Weights of a small transformer language model.
Size: 9 layers, width 192, 6 heads of 64, MLP 512 SwiGLU, 7.99M parameters.
MLP neurons of a small language model. Each row is named by its layer, matrix (gate and up: input weights) and neuron, and shows model dimensions 32-159. Each number is 128 + 24 x the weight over its row's rms, rounded and kept within 0 to 255. A neuron's up and down rows have the sign that makes its largest values positive.
After each neuron's rows, "fires on" lists the tokens most often at its 100 highest values on Wikipedia text that the model never trained on. A number after a token or word is its count.

L3.gate136 [144 129 149 133 121 118 174 115 140 124 108 124 136 109  96 146 145 112 134 107 102 123 152 136 143 145 152 126 129 119 148 131 140 139 121 134 126 165 146 122 144 142 102 162 119 111 112 123 131 122 142  99 176 109 111 117 137 125 122 142 101 171 152 128 146 111 151 130 117 102 120 111 154 136  84 126  96 127 139 123 113 133 166 111 137  69 116 108 164 176 133 112 103 104 108 125 165 141 127  89 182  77 144 147 139 149 107 110  92  99  94  78  68 106 131  70 154 119 138 137  76  89 127  98 118 120 142 130]
L3.up136 [138 125 167 107 150 161 160 122 144  79 141 148 104  97  87 115 121  98 119 126 152 143 133 104 118 131 150 122 142 132 133 126 100 113 136  99 131  85  99 134 127 159 106 146  83  90 121 110 122 137 168 122 152 115  96 114 141 122 103 147 128 128 173 149 133  93 114 128 100 124  89 101 151  75  88 129  96 141 105 140 133 149 150  91  88 148 160 145  92 165 149 139  84 113 166 110 170 121 118  61 164 107 123 165 158 137 128 106 129 159 126 120 122 157 121 120 136  92 150 113 118 134 117  89 152 108 146  96]
fires on: "or" 41, " and" 8, "on" 4

L6.gate308 [118 176 123 112 123 126 170 121 153  82  74 155 142 146  73 123 150 108 160 186 158 106 136  98 139 140 159  89 119 130 119  81 135 137 119 139 142 139 108 110 142 117 126 152 138 138 156  95 103 132 128  79 134 134 179 152 128 150 127 102 124 145 140 117 116 125 146 125 130  83 108 102 119  99  90 125 123  55 161 125 107 137 118 149 169 163  95 149 161 131 114 118 129 103 133 142 121 114 129 115 130  91  71 144 161 144 129  92 135 112 147 115 143 119 142 153 149 111 148 131  86 129 140 128 119 136 104 117]
L6.up308 [145  86  99  96 157 150 111 133 147 102 153  89 123 151 107 141 111 115 123 187 133 129  88 137 152 148  95 122 170 114 115 140 173 136 103  85 147 107  93 114  94 137 163 123  90 149  92  95 120 109 139 125 109 154 144 161  92 131  95 141 127 119 170  97  91 137 137 119 124 121  73  81 124 156 113  75 121 144  93 140 119 167 113 152 120 154 123 111 102 123 113 141 161 129 107  92 151 123 128 104 110 137  79 128 127 166 125 111 135 131 146 139 176  90  85 156 142  99 112 145 116  88 118 102 144 112 160 162]
fires on: " and" 33, " that" 13, "ly" 7, "," 5

L6.gate399 [166  92 165 167 110 148 107  91  95 118 137 141 140 126  99 135  72 114 124 134 160 134 131  98 130  75 114  81 119 102 129 130 169 101 121 106 161  89 125 135 171 122 109 126 143 104  90  94 123 110 102 145 109 146 120 125 146 131 158  94 188 113 135 129 107  89 114  70 156 157 143 122 126 136 117 103 101  95 113  80 111 154 154 145 138 135 131 121 144 137 140 188  92 133 139 134 128 110 118 108 135  87 128 119 108 125 138  80 166 121 156 130 142 105 126 102 119 141 111 152 159 111 171  98 127 123 154 138]
L6.up399 [167 116 102 122 162 131 106 129 185  79 117 116 134 123 117 103 105 116 165 125 127 104 135 117 107 131 124 133 140 125  93 162 130 152 112 142 179 111 126 158 114 120 109 113  69 148 136 137 139 142  77 102  97 151 147 145 107 162 130 107 108  79 180 137 122 101 123 120 138 101 105 131 166 115 143 131 146 144  94 116 136 131 158 144  67 141 116 109 132 115 134 116 123 116 142 159 130 115 110 120 119  73 125 160 149 105 125 128 143 152 122 115  95 156 145 114 118  89 103 121 140  83 115  65 140 137 121 107]
fires on: "or" 32, " " 11, "on" 9, "ar" 5, "id" 5, "n" 5

L3.gate233 [162 125 139 123 171 155 102 109 179  89 132 158 118 108 112 157 114 125 125 110 125  98 121 168 123 117 166  85 171 127 139 125 136 108 149 126 160 172 139 154 130 112 147 102 127 128 131  84 139 121 151 115 104 112 123 139 113  90 102 166  99 135 169 135 127 134 147 121 142  93 113 149 120 122 138 131 109 130  84 129 131 152 132  97 145  86  85 154 156 159 153 147 152 135 139 134 100 107 104 122  97 144 138 123 163 128 122 183 159 104 144 108 152 109 122  84 176 158 144  97 160 108 126 109 141  86 109 144]
L3.up233 [126 118 126 150 108 129 139 151 192 136 168 131 119 131 134 131 176 124 163 123 149 125 124 165 109 114 161 134 146 143 115 103 137 120 152 145 153 182 147 139 133  92 126 124 149 153 138 118 125 170 126  93 138 125  88 110 154 126 104 145 124 126  86 148 130 131 103 128 103 142 115 131 196  94 116 185  98 113 116 133 130 123 156 134 113 165 131 144 117 132 109 115 120 142 156 182 169 154  78  86 117 139  71  91 150 118 155 124 169 108 154 135 114  98 124  90 153 123  88 123 100 157 130 131 162 120 113  96]
fires on: " and" 21, "e" 20, "p" 15, "a" 4, "." 4, "pt" 4

L6.gate469 [134 100 166 158 140 119 139 105 151 127 132 159 115 109 142 116 160  98  82 148 134 139 128 134 144 112 156 140 130 132 122 108 158 101 156 137  81  94 143 112 139 135 126 122 121 155 118 125 178 124 116 110 107 138 147 118 121 136 164 165  93 100 146 175 100 144 141 115 110 145 125 186 135 117 148 145 138 141 160 151  97 131 124 107 102 141 100 136 185 168 134 141 133 132 114  97 176 111  85 129  96 108 115  90 133 132 118  95 130  90 105 133 124 111  96 124 150 147 115 140 185 168 109 143 130 129 181 110]
L6.up469 [148 124 132 155 128 137 151 110 175  72 149  60 113 158 159 167  93 174 125 130 122 111 147 162 137 145 112 145 128 128 117 136 106 110 135 140 123 113 138 122 164 116 130 132 141 134  70 106 179 145 121 162 160  98 156 182 121  91 145 141 124 105 114 113 113 121 151 129 114 138 148 137 157 138 153 103 124 132 126 122 109 153 121 158 107 128  72 132 126 133  86 169 174  97  94 104 201  98 126  97 171  98 169 139 138 139 122 149 125 108 143 142 123 143 116 141 133 161 160 123 124 120 130 134 183 116 159 151]
fires on: " |" 24, "-" 22, " a" 7, "A" 5, "\n" 5, "g" 4

L3.gate300 [141 109 113 100 147 108 146 112 121 144 124 127 130 126 167 103 115 133 139 128 140 105 137 141  89 146 123 172 147 119 108 175 131 176 117 165 123 177 175 117 104 150 118 143 122 162 103 175 213 111 158 152 125 134 164 114  85 141 134 138  73  97 100 137 143 121 121 110 130 142 134 108 118 115 114 111  75 122 179 130 137 123  94 119 121 136 130 110 117 114 126 102 148 134 168  99 161 146 161 158 133 106 154 132 129 131 110 122 159 125 155  75 130  99 103 115 122 133 156 159  97 110 196 137 155 130  97 161]
L3.up300 [137  98 151 114 140 140 143 142  85 106 169 171 129 173 124 147 125 144 117 173 138  83 152 167 125 133 157 104 162 140 170 113 122 112 126  84 127 118 143 141 141 136 121 138 124 129 157 121 146  64 147 130 117 135 201 123 160 128 105 141 162 146 105 150 131  89 135 152 145 166 131 127 159 126 157 143 137 155 112  61 142 113 126 119 121  95 175 115 133  64 132 146 146  99 131 121 167 129 108 100 127 132 117 149 129 135 121 138 113 186 146 144 103  85 101 169  81 151 121 126 158 125 128 124 152 107 121 166]
fires on: "b" 22, " B" 18, " G" 10, "h" 7, "L" 6, "che" 5

L6.gate252 [130 121 106 132 118 119 140  74 115 127 131 117 149 131 149 117 133 131 153 114 138 140 131 135 130 119 166 129 136 118  78 130  99 126 125 108 132 155 126 118  83 141 159 122 147 116 138 132 155 109 109 169  91 127  73 126  87  63 109 153 108  96 130 137 127 146 147 121  79 138 125  98  79 168 138 144 146 139 105 119 122 106 152 156 109 137 160  68 103 120 149 177 154 134 162  96 145 107 133 166 158 131 148  91 154 137 100 136 132  71 126 127 123 128 136 141 116 127 130 156 139 139 103 144 138  88  93 141]
L6.up252 [170 136 171  83 106 142 110 126 106 107 104 135 131 148 113 115 139 135  87 113 106  94 100  84 169 146 101 114 125 113 144 116 158 128 109 100 145 134  76  97  80 124 150 112 127 138 128 148 127 103  92 117 150 157 139 143 131  91 136 122 114  97 121 155 135 114 143 153 180 107 104 138 150 132 162 156 130 151 103 123 107 137  77 107 141 124 145 123 133 128 109 115 129 164 125 164 137 168 174  95  71  78 153 171 106  85 117 153 113 149 148 148  85 130 108 144 155 116 157 128 128  74 135 118 134 133 134  74]
fires on: " (" 19, " |" 16, " And" 13, "|" 11, "n" 5, "===" 4

L6.gate438 [121 135 165 114 106 124 185  86 151 109 117 170 118 175 138 155  98 157 123 139 115 165 142 102 116 145 142 123  92 119 117 125 151 118  77 132 146 147 105 142  89  98 131 116 107 136 155 118 170  99 108 136 123 115 177 129 148 100 117 101 131 120 110 108 125 145 107 102 107 141 161 120 155 153 121 124 123 134 150 146 142 165 127  84 149 133 130 126 142 109 108 108 120 123 140 137 124 142 171 131 117 134 126 164 180 111 166  98 137 123  99 144 130 178 134 128 109  74 136  91 136  97 131 154 138 138 115 123]
L6.up438 [144 123 155 158 144 167 149 107  95 129 147 148 143 109 107 164 133 106 140 107 124 117  98 118 157 178 181 174 109 121 154 103 133 131 128 171 139  95  90 143  75 143 153 152 159 122 131 133 137 134 115 126 102 128 114 124 117  89 126 160 130  79 134  86 137 142 103  99 130 117  96  87 154 131  94 143 199 130 171 123 114 115 111 109  88 129 123 117 122  54 161 122 104 111 117 125 171  79 113 167 128 129 113 123 135 146 151 119 122 138 110 157 126 163 160 143 127  69 163 109 121 141 147 155 168 126 133  96]
fires on: "." 25, " %" 9, "erb" 9, "|" 8, " '" 4

L6.gate160 [131 141 128 127 122 120 151 175 125 115 125  89 155 172 154  99 126  97  87 165 120 121 163 118 154 121  96 142 129 146 166 138 110 116 133 168 156 188 162  99 151 153 101 106 129  91 135 114 140 172 117 156 129 133 104 165 152 142 119 172 138 115 114 136 106 128 116 173  79 137 132 128  74  96 135 108 147 175 156 114 138  97 137 106 135 141 126 126 122 100 135 124 115 171 122 139 139 152 131 115 166 127 182 123  96 134 114 159 115 119  56 111 141 153 150 137 117 158 133  98 115 127  96 127 123 102 105 134]
L6.up160 [130 138 129 139 126 123 153 124 121 155 135 131  78 126 139  81 140  85 130 160  82 130 126 102 108 122 115 125 165 124 114 146 131 144 127 149 105 105 126  91 158 105 123 129 119 118 120 144 120 170 136  79 134 147 132 111 117 149 162 101 105  93 105 166 127 133 135 140 111 132 116 191 216 108 160 132 111 110 162 153 169  80 139  96 172  96 103 143 135 144  99 122 148 163 121 153 125 134 144 133 155 143 127 139  96 122 125 158 137 122 127 132 183  84 127 146  88 163 131 120  91 138 137 134 147 147 131 165]
fires on: " at" 30, " for" 29, " of" 15, ":" 5

L6.gate503 [134  65 121 172 156 145  95  99 121 146  92 131 129 146 119  76 136 165 152 114  82 138 140 134 133 101 131 127 137 167  95 160  96 147 130 157 120 137 114 123 114 149 115 115 156 110 116  95 136 127 111 144 201 165 187 137 105 167 130 131 151 127 121 131 121 116 145 114  91 107 163 142 155 161 128 112 140 133 149 125 109  83 154  96  74  93 149 121 143 114 110 127  77 124 114 120 122 134 118 134 154 136 141 127  84 141 151 148 166 127 122 145 134 119 142  98 133 103 104 118 108 148  91 146 150 105 110 145]
L6.up503 [185 120 132 157 158 117  83 119 137 154 117 135 159 155 123 105 157 119 144 139  84 125  91 117 145 108 138 135 136 100 115 132  97 123 100  65 140 106 104 124 134 121 100 150 130 156  93 131 149  99  63 127 147 121 141 139 176 131 125 140 128 135  99  96 123 152 128 156 107  87 100 102 108  90 157 126 150 156  87 148 166 157  99  71 108 128 110  97 157 127 126 126 119 122 153 122 149 160 131 148 104 174 110 152 128  97 161 100 134 120 146 146 133 118 146 139 145 141  81 129 153 131 164 104 139 106 123 144]
fires on: "-" 26, " (" 17, "\n" 11, "–" 9, "_{" 7

L6.gate321 [141 151  84 118 133 146  99 137 114 143 130 124  85 172 133 134 113 130 101  95  74 124 164  86 114 102  94 119 128 128 115 143 137 114 163 119 123 133 160 110 139 161 119 153 170 112 155 141 170 174 118 145 111 128 145 144 103 144 139 113 142 134 120 121 157 137 137 113 132 157 111 125 159 100 136 100  99 122  84  69 108 112 109 148 150 103 156 121 146 130 110 118 112 116 134 133 127 122 136 135 105 173  78 154 150 130 123 125 102 122 140 137  94 118 117 122 105 103 130 103 156 103 152 112 153 112 117 124]
L6.up321 [127  82 143  93 163 135 152 142 192 126 154 113 158 114 153 155 127 119 132 120 129  89 132 124 128  98 129 129 139  97 137  71 172 148 138 146 147 138 137  98 116 145 123 142 134  87 153 120 131 113  63 135 120 141 160 123 142  92 136 129 204 107 131 167 154 141 123 167 178 115 105  90 124 135  90  99 155 122 130 123  81 146 110 127 141 156 118 116 133 136 115 126  98 116 126 135 115 145 136 147 129 118 153  86 101 114 123 131 157 146 124 136 114 122  99  92 163 149 103 157 126 120 108 157  90 142  96 127]
fires on: " H" 67, "h" 10, "1" 8

L3.gate463 [106 126  89 135 156 119 103 147 141 117 150 144 132 135 152 112 136 158  97 106 118 190 101 109 138 158 193 132 123 113 108 152 119 117 147 134 147 176 122 131  80 141 129 103 101 152 115  73 139  93 144 154 104 117 108 133 176 112 128 143 111 112 121 131 101 119  82 116 109 158 135 105 128 141 135 133 116 157 158  84  99 136 135  99 125 101 189  92 161 121 119 155 165 128 140 104 128  99 100 149 160 109 131  90 112 109 132 142 104 123 117 120 148 190 130 143 143 103 113 115 125  97 126 126 166 101  85  96]
L3.up463 [137 150 123  89 127 113 140 127 125 181 153 106 130 141 107  79 146 166 109  89 134 101 116 130 137 125 131 105 125 132  99 143  77 143 108 108 138 152 146 123 134 160 153 149 133 139 140 117 132 155 131 125 118  94 110 134 177 180 110 103 112  77 114 122 129 106 101 126  89 132 147 158 138 117 145 142 145 119 170 145  99 102 141 120 149 134  87 117 155 146 147 117 132 160 126 146 162  76 149 149 150 147 157 136 140 113 140 111  92 101 146 125 143 144 149 126 151 145 172 119  82 110 123 103 185 149 114 128]
fires on: " of" 69, " |" 15, "." 4

L3.gate428 [130 105 108 120 120 114 135 137 156 158 135 128 183 152 149  93 116 118 139 107 142 107 119 108 127 121 107 119 133 142 118 152 129 146 125 121  93 157 130 129 149 133 104 162 139 113 128 104 115 118 141 135 137 118 146 147 129 125 147 146  82 118 120 130 167 143 182 139  67  92 146 146 138 130 124  92 140 127 204 117 116 116 115 100 163 115 140 120 174 182 125 100 124 153 113  82 140 140 128 133 137 147 125 154 107 142 114 158 129 113 170 141 133 146 198 148 118 129 132 100 129 103 134 155 148 151  99 144]
L3.up428 [139 146 100 142 118 134  85 160 132  96 170 164 142 156 140 105 113  92 165 120  76 154 157 154 105 119 156 119 109 171 137 117 144 167 129 127 147 101 144 112 144 147 165 154 146 121 125 169 138  85 143 140 127 106 149  98  94 145  79 124 152 143 113 117 130  93  99  96 127  86 133 104 116 141 121 114 145  78  82 128 120 140 137  87 150 119 105 111 152 124 125  88 157 106 116 137 149 171 119 141 100 157 118 139 104 123 120 161 101 138 115 143 148  92 114 147 127 114 129 103 119 120  71 132 123  85 103 110]
fires on: "-" 49, "." 20, "er" 17, "," 7

L3.gate469 [102 129 127 133 126 131  89 168 155 161 110 116 137 105 107 158 134 112 131 109  75 147  76 154 145  69 108 104 109 120 113 136 136 105 143 128 151 164 163 148  86 115 117 129 160 138 130 140 136 145 150  90 163  89 135 103 105 148 107 104 143  93 141  93 122 149 119 114 131 125 121 129 156 121 126 101 158 113 174 139 111 148 134  82 155 111 162 111 139 165 123 106 110 164 122 116 101 120 145 116 110 129 148 129 115 125 126 130 179 133 116 162 105 137 154  95 140 115 126  68 136 167  96  96 129 116 128 125]
L3.up469 [146 158 154 122  99 106 116 146 105 150 135 126  74 162 156 153 119 112 101 129 117 108 106 114 104 128 152 157 137 165 131 146 149 118 102 151 167 161 133 121 146 135 156 136  81 100 145  94 114 139 119 160  92 121 143 152 189  98 129 115 132 150 113  85 146 156 117 119 101 123 156 119 109 162 115 150 109 159 137 100 126 124  91 144 168 140 130 113  86 168 108 150 140 151 117 135 129 127 141 129 139 149 138 167 155 141 116 119  58 128 125 103 117 146 122 117 161 129 135 187 156 118 106  86  97 134  71 151]
fires on: "." 60, "3" 13, "4" 7, "5" 5

L3.gate470 [161 127 130 144 107  90  87 147  79 117 109 118 161 147 132 133 149 122 142 115 118 111 133 118  99 111 125 143 108 122 160 134  93 129 147 112 102 103 105 161  86 110 138 134 132  97  68 155 177 141 109 156 118 144 189 118 182 151 126 156 126 117 155 146 155 135 137  80 128 101 136 145 115 140 119  69 102 121 141 187 108  93 118 126 157 139 158 140 121 122 143 138 170 122 100 137 127 128 175 115  92 144 137 116 174  85 108 137 121 120 155 113 112 111 134 138 135  92 119 116  88 124 119 157 165 148 115 119]
L3.up470 [111 117 103 135 164 153 129 110 154 163 118 102 151 133 110 124 174 140 116 137 104 108 122 118 104 164 141 149  98  98 138 138 140 146  69 114 130 123 132 103 164 172 138 162 155 135 130 112  99 134 136 106 162 119 136 117 146 132 149 127 159 108 135 146 101 136  78 116 128  93 108 119 145 121  94 100  88 141 110 135 106 149  97 133 162 155 136 145 114 180 126 148 103 132 105 129 121 167 164 126 126 121  83 112 156 110 118 117 102 131 134 147 150  63 136 136  96 115 131 130  97 120 124 149 150  74 187  98]
fires on: " not" 23, "ed" 9, " also" 8, "icted" 5, "ap" 4, " only" 4

L3.gate218 [140 135 131 116 107 155 106 166 136 157 116 115 103  89 142 126 166 157 124 115 182 141 141 116 125  89  96 133 176 140 124 115  89 127  70 125 126 116 140 145 119 125 115 112 128 112 127 116 131 104 122 154 144  78 131 113 150 133 165 112 100 119 127 108  76 109 123 114 178 150  96 102 136 108 163 112 145  92 102 138 149  94  95 155 122 114 157 107 157 118 151 127 153 113 132 114 151 147 114 151 146  95  93 103 121 107 124  67 118 135 159 150 152 131 109 142 148 115 115  90 110 118 152 136  88 126 147 146]
L3.up218 [130 141 146 124 105 147  90 127 186 114  97 160 106 105 167 141 123 144 182 108 198 140 150 145 100 108 169 105 187 119 141 129  90 143 121 116 122 115 106 172  99 153 121 161 139 111 140 132 163 131  95 146 118  94 138 137 122 124 120 123 134  84 120 114  90 143 103 112 106 128 134 141 122 157 120 158 102  99  61 110 158 124 109 134 116 101 119 119 108 163 126 143 152 135 172  85 147 134 154 119 103 127 114 170 118 132 101 144 136  93 141 115 126 159 142 157 130 171 116 125  99 157 154 104  95 118 161 128]
fires on: "z" 26, "o" 24, " V" 9, "ic" 4, "ado" 4

L3.gate447 [126 128 117 102 147 146 135 137 124 102 186 144  83 132 123 121 171 124 117 108 135 155  96 144 166 116 140 156 120 117 150 102 109 117 119 161 163 169 140 139 105 155 108 132 175 134 126 154 126 116 110 125 115 129 129 147 111  78 124 160 122 112 116  79 110  98 116 176 125 124 153 151  80 145 103 156 115  92 119 164 129 140 143 144  91 119 173 104 136  50 144 150 139 113 158  98  90 106  92 107 120 128 117 166 110  83 127 128 123  92  83 106 170 118 151 141 167 150  83 136 111 136 116 121 171 116 126 149]
L3.up447 [151 136 190 140 141 146 113  76 151 171 128 130 124 117 131  82 161 113 146 117 137  75 168 146 139 129 120 148 115 114 130 146  91 123 125 126 123  99 119 118 139 130 129 141 103 136 175  85 172 124 104  92 115 144 120  76 137 116 135 125 135 134 132 137 106 155 104 103  91 133 128 168 147 126 112 106 118 148 139 122 146 136  94 137 142 115 140 133 103 141 109 128 143  68 119 123 118 128 132 113 121 136 152 122 121 140 159 119 124 116 124 143  75 120 147 133 107  66 157 154  88 154  83 150 129 140 136 145]
fires on: " |" 76, "5" 6, "3" 4

L3.gate85 [110 149  74 103 171 133 118 117  96 156 160 169 122 151 159 115 142 125  85 109 120 157 155 144 132 160 142 149 190 138 143 104 131 151 141 160 133 111 137 111 146 144 128 149 168 123 109 125 175 171 146 179 118 187 146 133  99 141 124 176 117 138 111 163 145 100 130 112 115 136 139 145 159 113 153 128 143 104 143 148 151 158 163 101 119 133 106 112 113 130 117 115 132  85 156 160 154 127 135 175  99 168 131  81 156 155 167 112 135 117 133 144 122 155 115 125 132 141 131  77 130  90 106 177 129 114 150 182]
L3.up85 [ 88 142 130 123 120 154  85 101 127  92 142 133 140 132 132  98 150  85 146 113 120 119 112 124 175 122 112 107 117  83 153  87 106 103 143 141 119 129 162  77 103 146 105 148 147 112  96 107 163 169 116  99  99 133 165 139 120 129 149 167 139 132 131 143 143 165 117 135 126 119 140 106  94 104 159 147 137 119 145 166 128  90  91  95 171 155 117 115 146 134 128 118  88 108 150 137 181 149 125 126 108 137 121  90 139 153 132 129 113 106 132 151 107 139 137 137 111 133 164 104  97 131 103 127 108 159 109 105]
fires on: "\n" 95

L6.gate436 [176 178 102 125 180 116 152 136 141 123 155 113 165 103 145 111 151 118 114 108 148 105 148 112 175 117 163 170 169 170 127 114 106 138 120 106 138 132 103 123 125 115 110 149  93 155 154 141 166  82 137 137 157  94 123 139 125 120 129 142 124 125 130 125 129 142 142 128 143 145 143 138 121 128 109 120 119  77 162 104 102 123 166 138  63 122 123 156 178 118 107 119 108  84 136  78 124 145 146 190 127 116  74 131 107 120 116 104 146 120 126 121 144 107 139 115 130 133 142 102 114  88 118 169  88 169  70 167]
L6.up436 [160 114 113 119 158 124 154 153 159 117 148 170 137 131 130 140 111 133 135 151 196 159 134 109 130 153 150 153 109 168  97 115 127 124  26  93  81 131 118 164 149 133  75 130 140 142 168 116 123 121  72 156 126 124 168 108 143 163 107 132 117 134 137 136 125 111 117 165 108 122 125 103 101 128 104 127  96 137 106 165 112 139 142  92 133 179 155 101  84 142 121  99 126 115 136  96 140 148 109 117 130 168 132 142 135 116 110 131 140 154  99 148 154 140 111 127 148 118 140 146 136 107 123 105 114 134 122 131]
fires on: "z" 29, " the" 23, "o" 15, "h" 7, "b" 5

L3.gate287 [116 125 162 138  99 128 169  91 110  79  69 137  92 131 145 122 130 155 112 150 144  80 127 107 127 110 149 106  78 129 154 115 105 131 101 126 166 140 172 134  93 149 124 125  93 181 150 121 123 163 123 143  98  93 118 150 112 137  99 176 127 141 107 110 125 103 144 119 102 145  96 113 139 129 109 141 151 105 160 131 100 125 152 122 126 112 100 115 126 115  84 148 113 108 104 157 126 114 152 164 115 127  91  97  86  93 149  77 152 140 116 157  97 133 140 115 107 109 149 128  88 162 123 144 147 168 132 133]
L3.up287 [ 97 132 153 117 128  89 166 124 130 119 165 144 105 183 111  91 181 145 175 106 134 127 145  99  93 128 112 138 159 143 102 131  92 110 120 164 147 119 129 156  91 150  94 147 135 138  96 120 104 105 129 129 110 135 156 127 131 111 114 149 122 155 132 142 128 119 141 171 106 112 142 113  91  82 139  93 116 122 137  93 120 164 161  78 173 129 136 145 146 122 112  88 139  98 140 166 154 167 109 121 114 152  88 137 121 153 136 121 165  96 118 147  97 111 149 119 112  96  99 142 150 131 145 140 157  93 178 118]
fires on: "m" 22, " S" 15, "r" 9, " then" 6, " A" 5, " to" 5

L3.gate367 [113 151  85 107 133 137 142 132 130 158 148 149 112 140 151 140 126 163 136 110 119 127 133 155 144 117 100  97 109 128 130 131 118 135 159 122 115 115 108 157 138  78 153  90 127 142 121 123 172 166  88 138 129 168 148 100 122 128 122  60  85 142 133 106 106 150 119 111 168 115 171  94 103 102 121 158 148 158 106 111 103 112 120 171 134 113 120  97 116 155 116 117 100 159 143 166 155 140 150 134 143 171 107 125  83 120 155  97 114 150 116 147  92 145  76 135  99  89 105 119 151 129 150 112 105 119 129 126]
L3.up367 [113 149 119 123 176 155 142 114 136 134 163 121 121 111 110 140  93 118 103 134  99 127 113  77 124 135 101 157 178 142 118 112 117 104 135 106 134 111 143 114 153 100 143  81 114  94 159 145 153 161 124 133 170 146 133 120 122  97 134  91 118 165 149 138 179 144 146 126 147 144 225 116 128 179 130 145 134 163  96 108 109  93 115 121 148 190 120 119 113 152 167 111 105  78  85 142 124 107 144 147 105 135 135 142 133 120 116 143 153 132 123 146 123 155 107 142 113 129 149 107 109 149 157 153 100 119 101 140]
fires on: "N" 25, " /" 21, "1" 10, "4" 9, "2" 8, "5" 8

L3.gate496 [180 109 104 132  83 127 134 116 166 129 133 102 134 103  99 169 132  86 139 134 158 117 129 126 131 152 118 117 111 153 105 131 128 165  94 126  86 155 182 124 136 141 134 151 116  99 122  92 112  87 114 122  90  88 118 140 114 155 113 133 110 135 131 167 114 123  94 157 110 136 104 165 115 132 123 128 156 116 144 126 121  78 115 123 132  89 133  85 161 117  90 123 130 159 164 112 132  98 154 106 161 111 130 146 118  90 108 172 130 171  99 133 125 107 152 126 123 125 108 144  88 122 148 148 156 138  89 126]
L3.up496 [ 84  62 118 102 147 117 147 127 146 126  98 157  80 140 116 112  74 114 122 120 129 162 157 140  87 181  68 168 148 147 149 139 127 142  95 165 129 151 145 128 141 145 181 122 122 139  99 112 140 133 100 166 102 167 104 157 107 146 151 118  73 143 132 153 122 138 120 118 127 123 137 129 144 132 123 126 109 155 111 153 160 110 127  90 117  91 161 120 117 147 146 117 103 131 172 128 135 127 106  70 107 101  87 140 137 136 129 127 147 145  83 129 139 106 137 177 157 165 153 121 109 174 160  99 158 164 144 126]
fires on: " c" 39, "2" 8, "4" 6, " and" 6

L3.gate288 [131 123 130 113  74  94 105  88 124 127  90 142 110 150 134  73 122  78 137 152 112 109 127  96  96 117 124 108  99 160 125 122 131  92 153 113 103 153 106 143 137 173 106 116 144 140 130 119  95 138 140 148 136 122 119 173 136 154 136  93 123 130 158 168 173  97 144 119 128 149 113 144 160 170 145  88 138 176 139  96 132 133 152 116 137 141 113 113 130 141 112 155 145 145 151 113  99 128 104 105 132 146  82 118 156  92 171 108 128 142 137 187 108 127 174 130 107 113 147  94  84 148 116 113 120 163 153 124]
L3.up288 [128 107 113 154 103 113 182 136 114 155 151 164 154 137 100 159 176 127 145 123 139  80 120 143 124 106 133 118 123 102 104 145 123 109 108 108 133 118 120 118 114 133 117 102 125  97 115 148  91 104 148 115 134 122 145 126 134 149 117 151  91 149 148 142  84 142 140 134 145  82 137 114 130 118  80 106 144 131 133 123 107 133  91 181 165 164 132 119 165  96 125 129 102 123 140 121 119 124 127 145 144  99 174 161 132 100 144 148 149  93 135 177 117 131 147  97 136 103 137 106 129 103  84 137 119 128 127  77]
fires on: " also" 25, " both" 10, " only" 8, " now" 5, " then" 5, " currently" 4

L6.gate478 [147 118 172 129 120 153 135 183 117 105 137 149  88 106 159 106 118 137  97 112 122 149 135 129  78 139 110 129 160 103 116 125 120 121 138 135 153 102 145 124 113 147 134 122 166 131 118 110 159  81 109 161 131 104 116 135 162 121 157 139 117 135 185  77 121  77 156 135 115 142 109 105 120 145 105 115 155 102 137 117 133  84 164 102 118 119 125  99 113 129  89 166 122 113  83 107 115 113 116 186  82 121  83 124 144 139 165  96 114  98  88 145  80 137 124 128 151 136 124 147  93 152 156 129 104 130 124 139]
L6.up478 [135 110 145  85 149 146 105 131 121 118 116 104 113  88 112 108 157 130 156 129 128 157 101 146 107 129 113 121 138 161 150  81 147 139 142 139  98 127 175 142  92 135 144 107 132  86 120 127 151 112 101 151 137 121 129 155 159 121 141 132 113 155 136 119 130 146 145 134 146 110 149 136 118  93 146 143 105 141 118 129 180 102 157 177 124 113 168 137  71 169 111 152 124 102 149 105 146 142  81 159  85  82 131 115 162 111 143  93 112 124 123 150  88 166 115 135 118 119 121 135  83 135 152 146 127 128  83 179]
fires on: " M" 13, " S" 9, " A" 9, " R" 9, " U" 9, " N" 7

L3.gate79 [111 163 128 149 132 122 121 170 134 131 140 112 114 158 120 126 151 145 115 180 122 153 105 132 171 138  94 136 105  75  71 123  78 115 115 178 104 121 166 127 146 144 140 120  92 151 153 126 124  86 102 167 112 113 175 150 122 130 136 144 140 140 107 111  94  95 156 167 133  98 161 127 137 133 114 140 136  81 112 130 124  89 123 149 111 138 152 104 133 122 139 112 164 125 105 102  89 113 146 152 114 129 137 118 115 125 160 100 100 117 105 106 140  84 127  73 116 163  84  79 112 131 130 174 148 100 139 167]
L3.up79 [119 131  97 110 129 157 100 147 100 102 150 120  87 161 122  87 121 155 164 121 167  83 104  91 154 172 109 185 144 137 111 188 156 123 117 115 138  94 185  99 108 164 113 149 109 115 137 121 114 137 138 140 156 139 115 172 131 116 128 159 130 127 128 136  87 127 155 162  93 138 138  73 118  98 152 112 183  95  85 102 158 122 134  98 156 133 115 154 120  96 116 124 163 117 138 101 148 124 116  88 124 108 109 129 137 103 110 120 105 145 112 113 158 104 125  91 125 142 124 133 144  97 129 171 137  98 142 133]
fires on: " |" 68, "–" 11, "ut" 8, "2" 4